MLP neurons of a small language model. Each row is named by its layer, matrix (gate and up: input weights) and neuron, and shows model dimensions 368-495. Each number is 128 + 32 x the weight over its row's rms, rounded and kept within 0 to 255. Numbers have three digits each. A neuron's up and down rows have the sign that makes its largest values positive.
After each neuron's rows, "fires on" lists the tokens most often at its 100 highest values on Wikipedia text that the model never trained on. A number after a token or word is its count.

L10.gate534:194096115140070111147115160169151171120098121186159133133187082137156204126151121124116126151123092159127078136136119105137095100115158136112073111116114153139131112127129135155104109171151067150079097146084155110093136157061071135196114151082079126150125181139091100133140163146105155074149137122129109149114141123156138162186074116132155149159143073084161140178179127108128147103119
L10.up534:142122151115131100182137168104105122187084129156148133116135186168209159097127142117127149191110124204155096066147101113084144109099139169201139156119058153113119110122166126108146091115150125144080109103085167155128158100119150135097144114165086165140128145085120107098143126127055085080102151125122023131122141148154107147179059140090121124124120099153170115128132136119143095118160
fires on: "\n" 32, " |\n" 12, ":" 7, " in" 6, " is" 5

L14.gate368:111110088112133120150145087149112160119140151116113088134161077127145147106120114078151109174119140113112088160142094165062155125170161093083120140193143138138144142111153090121161120138128133139069059122143124120169091111153081090148172066062140165095033173176115073077107124161109157151107157020163122117067110078188161132153156116116136075113145098133160085081112132173170098125104
L14.up368:141092160103171110161120116117134155123067109093120128098141106129125203098085148149139187162132160100171101146097084217141169194098174097161226093118110120111120188114077129137173046104086122106130166158103127143102213142143156127158114038140200143146140078156181130155132105104074138150125126153119087085123119182127125138145069094114108104064146125157092111154166165125099095183127
fires on: " |\n" 31, " |" 30, "\n" 20, "|" 7, " " 5

L13.gate434:161137096125119114089109066157140175149122177149080161080159120143122172136079103175133088163135162092138076182075042108141126166167138119103161073125159143211188186137127149122123141150123095158068128132100127131115165167110123127227128101171115074106159112153176062102151095117140153187127104146112162152085132149118089189107125143123145154087136107198110113079111154114157144103142
L13.up434:097139094118135112093140132092151141171107122102102195067125155126145180174122132144126092138107194118126110147092074094151092139126113095123224126173191123205151155101126129144141118124155092200139122127088136159090130135108106145148106092125077113135180077185173087100160088114107087197135121094113154096094103170148115166093158097124133139076118140178149147089146134108145143105145
fires on: " " 65, "9" 7, "1" 6

L4.gate857:115091085068119128105157105114064131112139111133129104145109163201136140126190131116135141113109194085153111125134174120096130127166130148134137172132140173164093136105095070163137117153134145197141104154148112153135083067152170147120151161154056188178137161151117180087145103136170116099120057112153165170151108107097168171124131108115100184124134152155123158093184116114150072191092
L4.up857:123094107037122146120157108074101119085144125112115094138127150193138103106192132110125123133111182112172108139118171084100127130184164164133113169116152169179102089128102060148159133125148146174135133150139129134102088079126140159123134135142093142176090146131111147104122125139114082074086072090155165132160083086111149159111129101119140160096139163148118148132161112113119095210107
fires on: " Japanese" 19, " French" 10, " Spanish" 9, " Brazilian" 8, " Italian" 7

L13.gate302:148210166083233124118152147077126149148096145156154177160134122139139131136178101147147124192133209153139153100134089174053128158144073079109130100091109107112164127133080118164162160141172201106154157190153151117084151156109153091139118082137137121195113094099163103036145112146174107159087100131173082125102092111072130126140137165087096079182120152135089167150123255114114157108169
L13.up302:106207136093125095105141120080107155140085109093147088081119143188117145120131102168159086123128109135145191198097167143153062129140120124082110181110137154135156136124100133103120163125219078125111131084122111169122143172105135111073152135107142063086154110127112140135138165161098096139096178183148125074129075127125128120149175117142153113083144096167159084120122125074107124099167
fires on: "1" 44, "0" 14, " \"" 9, "2" 9, "9" 6

L9.gate307:200186129118138113116162123097139135155134121150164169088151143137186099101162134105135149153091172081067061150156136095100036164106108109163112191085162150146164178149184158159114220188121185162109129188132143084130083166100130106161141158113069065197151149085134138098069147155151146145122125102058110133118078093132079138148119175095116087126122151155139161113121132119135182144107
L9.up307:210157122127153072115138125085138172145112129122119096144150168135132152100207181128145155182113168140127098150148154047115080159155182040077149190121115142105150110118119134092182140080127154132154112171125139141185107160091106080107155131142083102194129090161107092192144146202148138158182117105116121151171130071127129076108119117102126156135049101100128183147089119171123123055149
fires on: " and" 52, " |\n" 7, "," 7, " or" 6

L11.gate274:112143118066148134127135095131152155183141082241142156133100117075106141160161126125144078132185147124129145159113155133149148115104164112119128118084161179171104100151185106178108198120127091104089087148125135072097093158104152119173106123167082118146084138185073123137154050161126158092123132152140171098099135160123128164111146168157188154095101161141082131095135135139135107146078
L11.up274:105156142093153183093116077097090152200112192116021085116113170113146136170102099150136095140135147147120114130116129142122130211128114111116135081144173145152159204106041140133131188101127049128095134073191150160117153113140184081148105136153131180135094122157171096128081137113153133063153111136128143123122151110096079173101100096128156195075134139121121137101155100145145151105128
fires on: " " 51, "1" 7, " is" 5, "===\n\n" 4

L10.gate742:163111154074081137107143167101113144094076192131177163109139098119146155151121145152129146076139146137091097140137098112066129156132119098086191130122061117144194080127174117166177106135149107158159150158124102150093160159107122122213135091204123094148183089114142103129146163146143128128111113119050125110102139122096151135139133176159109068117113178174099115118129150118146138137140
L10.up742:160111092190210141160120140107110096142138127068107085102122124136098128099168155118145081099115125164172080164076144088118113205133121094088138149093135173126100096103136108160178069103084188104162156137129104127176100125155096082083107088119152159146134107150128144116125126148109104130153097146138084132226106108125142117166112123075103099107158097091153115133048075123153115125163
fires on: "," 54, " and" 10, " or" 8, " (" 8, " " 6, "'s" 5

L14.gate953:147137104140122128181092149141159132111101151118134084118116187065134122089107107103139114113130037113053078165155169124136127157161160110103114099118166151111142142118149116200165165159144102105099067147130189181170084101147080043161120113125102186131074198109152158054135095139097153077119161072143157179079101176154098154178148108153133094145132131121067165154157167150089109110113
L14.up953:117089116113122090108139147126167130092155095122168146170122143140126127088147132066131120139142109156160087128126149134141125113083080163150067155109147151124170090116144107059116153146183132126143103137138155150117126130141093141069157173076136165116092153070086163099155116193109127104089086062148074082165085120097133124172109151116140131069094141110169113162121062119129131124121
fires on: " in" 64, " Vol" 6, " has" 4

L13.gate93:086116101049139178131133164071136169201105127198140161093118166108174090144107096076136139147151176155132165152101192132096107098134069139083118140044113109095142110143176077138157118125122167104113150135146107162133173150111154105152149125145084112152095119083139144088126081166120140082065083162194086160112118139113157107150097150159213126179154184117091243130127109151138103111137
L13.up93:103155128101187166096104143094153104139078150084132159105074096130140130154127126109079082168103129111136155187090150127101094214160089143097124097113174122173105071151151040140122100079155173111128109139134116109098082152127099154121121138146099152133093055125174170139141120115166079109081144187141118060101072105186147140080121110159164138124147148125118126168130139134107109131108
fires on: "1" 77, "2" 7, " " 6

L7.gate332:141212126125110202091145129142106134173150150184152149145137143140170123158095163098164100139117174124072177134134116123141176074118115101140140114074120084152118104108127169095155099168102169145127155095140152128121160137148119120069137136078127163147103148073130124159106154159156118068087139100186082175170077140170146079121105153192120170148168137113158091144149132155104083100149
L7.up332:112127162147094118116102099057116125128129103168095124154157155158057129116171065106121098110097111134160159093173122080081106135134161076183128105133113150136148090076117118114142064116196143137081146102086180148107151185134109155123166127113140058136092119222118150237158071157140161142105068135101105170187159117083128134187109096107140101139118152162182162120117095132144177127175
fires on: "y" 21, " of" 20, "ó" 5, "io" 5, "ru" 5

L11.gate132:174162185127130097158155098108121197102139140126150179142172124148146074109117089107138134156116181110101133148023103111139108129111095137103149125134108161165129123141163193159116133109141125183100112174144157138190152155149120147187157194125132157173120150105153128120125120121167126140105167076110145134117127150123142163168120139113195106189132154180169137115104140107152067141163
L11.up132:184124163173181049155154115119119124134138143067149133171110154133138098092150096109109093112143139081147093136072156153149136122162080101099135114126120165154103145130134162153146184150152109140159125205097176102168108097152128089116109173132152170159154097155150141141117120095156108138100140140123151080166150150184142158124153118103144141188131167173159118129127111126142120130167
fires on: " Gr" 18, "L" 13, "-L" 9, " the" 9, " R" 6, " de" 6

L10.gate586:131130087074119106131130056155131175131129164159167175105135094103122167131130147064109167201122115081042109074084062148164113115147108113131142105152124173114114064130165111135131112143154148119119108148118109085060136118137104126157142115144086181206093105127145019105104151156132108150103117057098109077093158088112110146136166138099112077115114124097132188137116165125195072123029
L10.up586:131092129160152119169117143160176128111128083152107114137109140199098143072130109127106129149122128087162114179098094192134176165117100209102189094120092199161179137105094118128151118141113165133120117198138089103147132125182137108122126159123127181132070109138216126079142054127158105115090200142153151126088085080109141144165084115111140057112138184111136150143140134126099125165147
fires on: " |" 81, "|" 19

L14.gate840:144188171150147136101130106109149163115103141147142120100146150143134102123179151115134172191116167105141095159077100102099128165085096081156123128120154202155161085116144170116143158142111152156098186096100173123146183093103122167148096147170149135146114122110149034061120130153221123115092129158115089120120100124105129112115123145088175114133151145160124216116107226108085120146122
L14.up840:132197084130163152136087094148103100156144122147121150117079158131154165137152077185137098117108126119079171093157164151147143116135106188121121123113139139115104135145154142151152105112167094128144115120107128110156149167133120138105130068140119165112121158141138071154086141115071133180067081058095158145125150158079145149119146157112141126158119078058140089139154127174064116097096
fires on: "1" 42, "2" 24, "0" 8, "5" 6, "3" 5

L9.gate215:161075107105112114126185132121141144093121170167122106129133091162167167181127114087129129167141076137145079099135113114094172111146115107155123128193137096104136125158095108137159124124176078155047106126156206193180160111172111128150126130155132164182127105108141044094138148188138115099117132096128081091087126083125124184083093125124122093103148146145136164065178177126143079055152
L9.up215:149151095174155091095136149150112133109102097091062081154151091151098122093077158139111176117095122094176117206134144159173090198182155166146111156099101097084130155118173131169125092163036116112127061147162088119106129108171087137156145160061111116128114121141182073158138130132079160108097117097125142076161144049119087131147135121073228083026117173140104119132117171138138116130134
fires on: " |" 37, " general" 5, " since" 5, " |\n" 4, " will" 4

L9.gate643:118101160113077055140136137160151156154098159172147178133149105156123118120126099109180147171116101113172064141111123134103061099130142129105169137155151145144131087135152100143131175105149097173137094126090170164148058169122112112159107154139127191101130095075147163112149150140107098143106150123134104183171103157110087233153127111090096111116167154157084153134112173159133052102137
L9.up643:154184113099067216096143149118173181125169113146155179090119089158123148172058073133115106133151157139104116118095137121170125150134092096142138126149183226149183122095138111132135128103168153104073155056136157127113114097133123168150120133083116179113137108137116168122140106136151038119127164104121141130148137132118088155143075157135104158082117147085116111202133127128157129089086
fires on: " on" 21, " for" 16, " to" 15, " of" 11, " with" 10, " by" 9

L11.gate387:130157154114153110104220100130101142109110115195136133109212083108085152132091137089146126170184151155091148159122117154149150168142156148126122136089141086149179058149127162117141139161127141151091160120116079084071169152113103082123117145102126146147154126178117145163119076141080126127098171087172162136096132107087106126145068163189194155127122158119135188095097115120084161191081
L11.up387:137109107104115108145124196132095171192124105139135159122120179123152132166111108125119135128161130148093120141088188133163126173114087163070145139084136156141091140139150139171129136105073125121078180094124108173115136112168166087122085173098120109097120082094164128135150064107095119164095137131151107193136082132135130101122074146137099081091173143112135114096124129116055099086150
fires on: "1" 27, " in" 16, " for" 12, " with" 10, " " 8

L7.gate574:133158174130157123088153120178129152076106142076198108103195139115157147136133094110169169124134116068111104138105128140130129145105151089109117114082110113109135067110124109117156120112086134145121137153123131113126195128105122083170098114162105154178109160139150095096125109108131107140145126156144120085149171141121148045122108146123127148120063190163128117115119194116129155165109
L7.up574:157202127142191114140143144080129159139045188103119098145149134193149128120215121071156114126071146122115141128092146135141164135119116110096127166128082105136104083142145088153157105124077132145097169141125144103136125096098168096172056088157154186185070140106153125137138127104104070120108162149125080151150128128055102118164105123086167100096118114105099150160151195118085145170138
fires on: "," 18, "." 16, " but" 15, " have" 9, " " 9, " out" 4

L13.gate45:109105132089150128142137086094145117077100170149165106110180113142102144162137146075195138136096109161123116155108107118120126152186120058086164103132093193105190126176140149081141127113112130093057161127121215127125130121117096107136107151114130211098125098170160170116157094130172126127123163103101075203064084095098106134108165117120123142086113094110124151155111175174143136085150
L13.up45:119156120063093103129087161106164102141114144143134098198106141169111132126149160058098149150087171128126164217149111141120168149141155151122113121135153158175097092093178162045142104123126063171131165099112229138098137127101064207117108112088185136127123123143126139128132117063128061106125098168109111067080115191166179142123109129130118114046097136153156163163092111123103153109124
fires on: " " 26, " (" 19, " on" 11, " |" 6, " of" 5, " in" 5

L11.gate499:146070076091098144140114130084142175125147135159131163146131153066088152088113146138125137161090100136069098145065084070165072157140159105130106112122115199142187117107184109183157127117176069154080100158126155103151091118142145061178108128152092115159117152140123098099105056146096081106092178135117105156125094159131141119164122152148129045151131070107120170150125186159179131125060
L11.up499:180136098134131100136124137100153087150156139204156159156165111097147086112128167111133069102102139054063171147061095174133109126155135099083113128114127149146183125068174149121147140109154127119151149102067085175160096147148149101128096070114148063098187163155128136148158145114147107161128144108122121137148115132160144140160169165185125144112116098174187072142100107113143166066071
fires on: "," 55, " in" 8, " for" 5

L9.gate1020:091147145126151130086143144136124119150162135090123131136176110157094112213081110072198136115084114170083150123133116091115076056129118091105080113128111152185112110116115118106092099182096139165129144096124088141138105141164144089105162120172165109138097081102121154177171171199207092110084091103142125149133071134166092141137111116139111152140100119087127156118151147130181113143168
L9.up1020:117139084172096099117114098107163123078164125127092094171127187122158089094143094136113083105135113125099091180119152106138145071136170172113118154123135161100121122118135155092145199201134130132129146106142118128071141070130172201106181111078146076129115155151125142166105121145182145121106197155137201140196122144135138132157149166151136125158071108131120103137145127122074157180134
fires on: "y" 25, " of" 11, "sp" 6, "ac" 5, "i" 5, "g" 4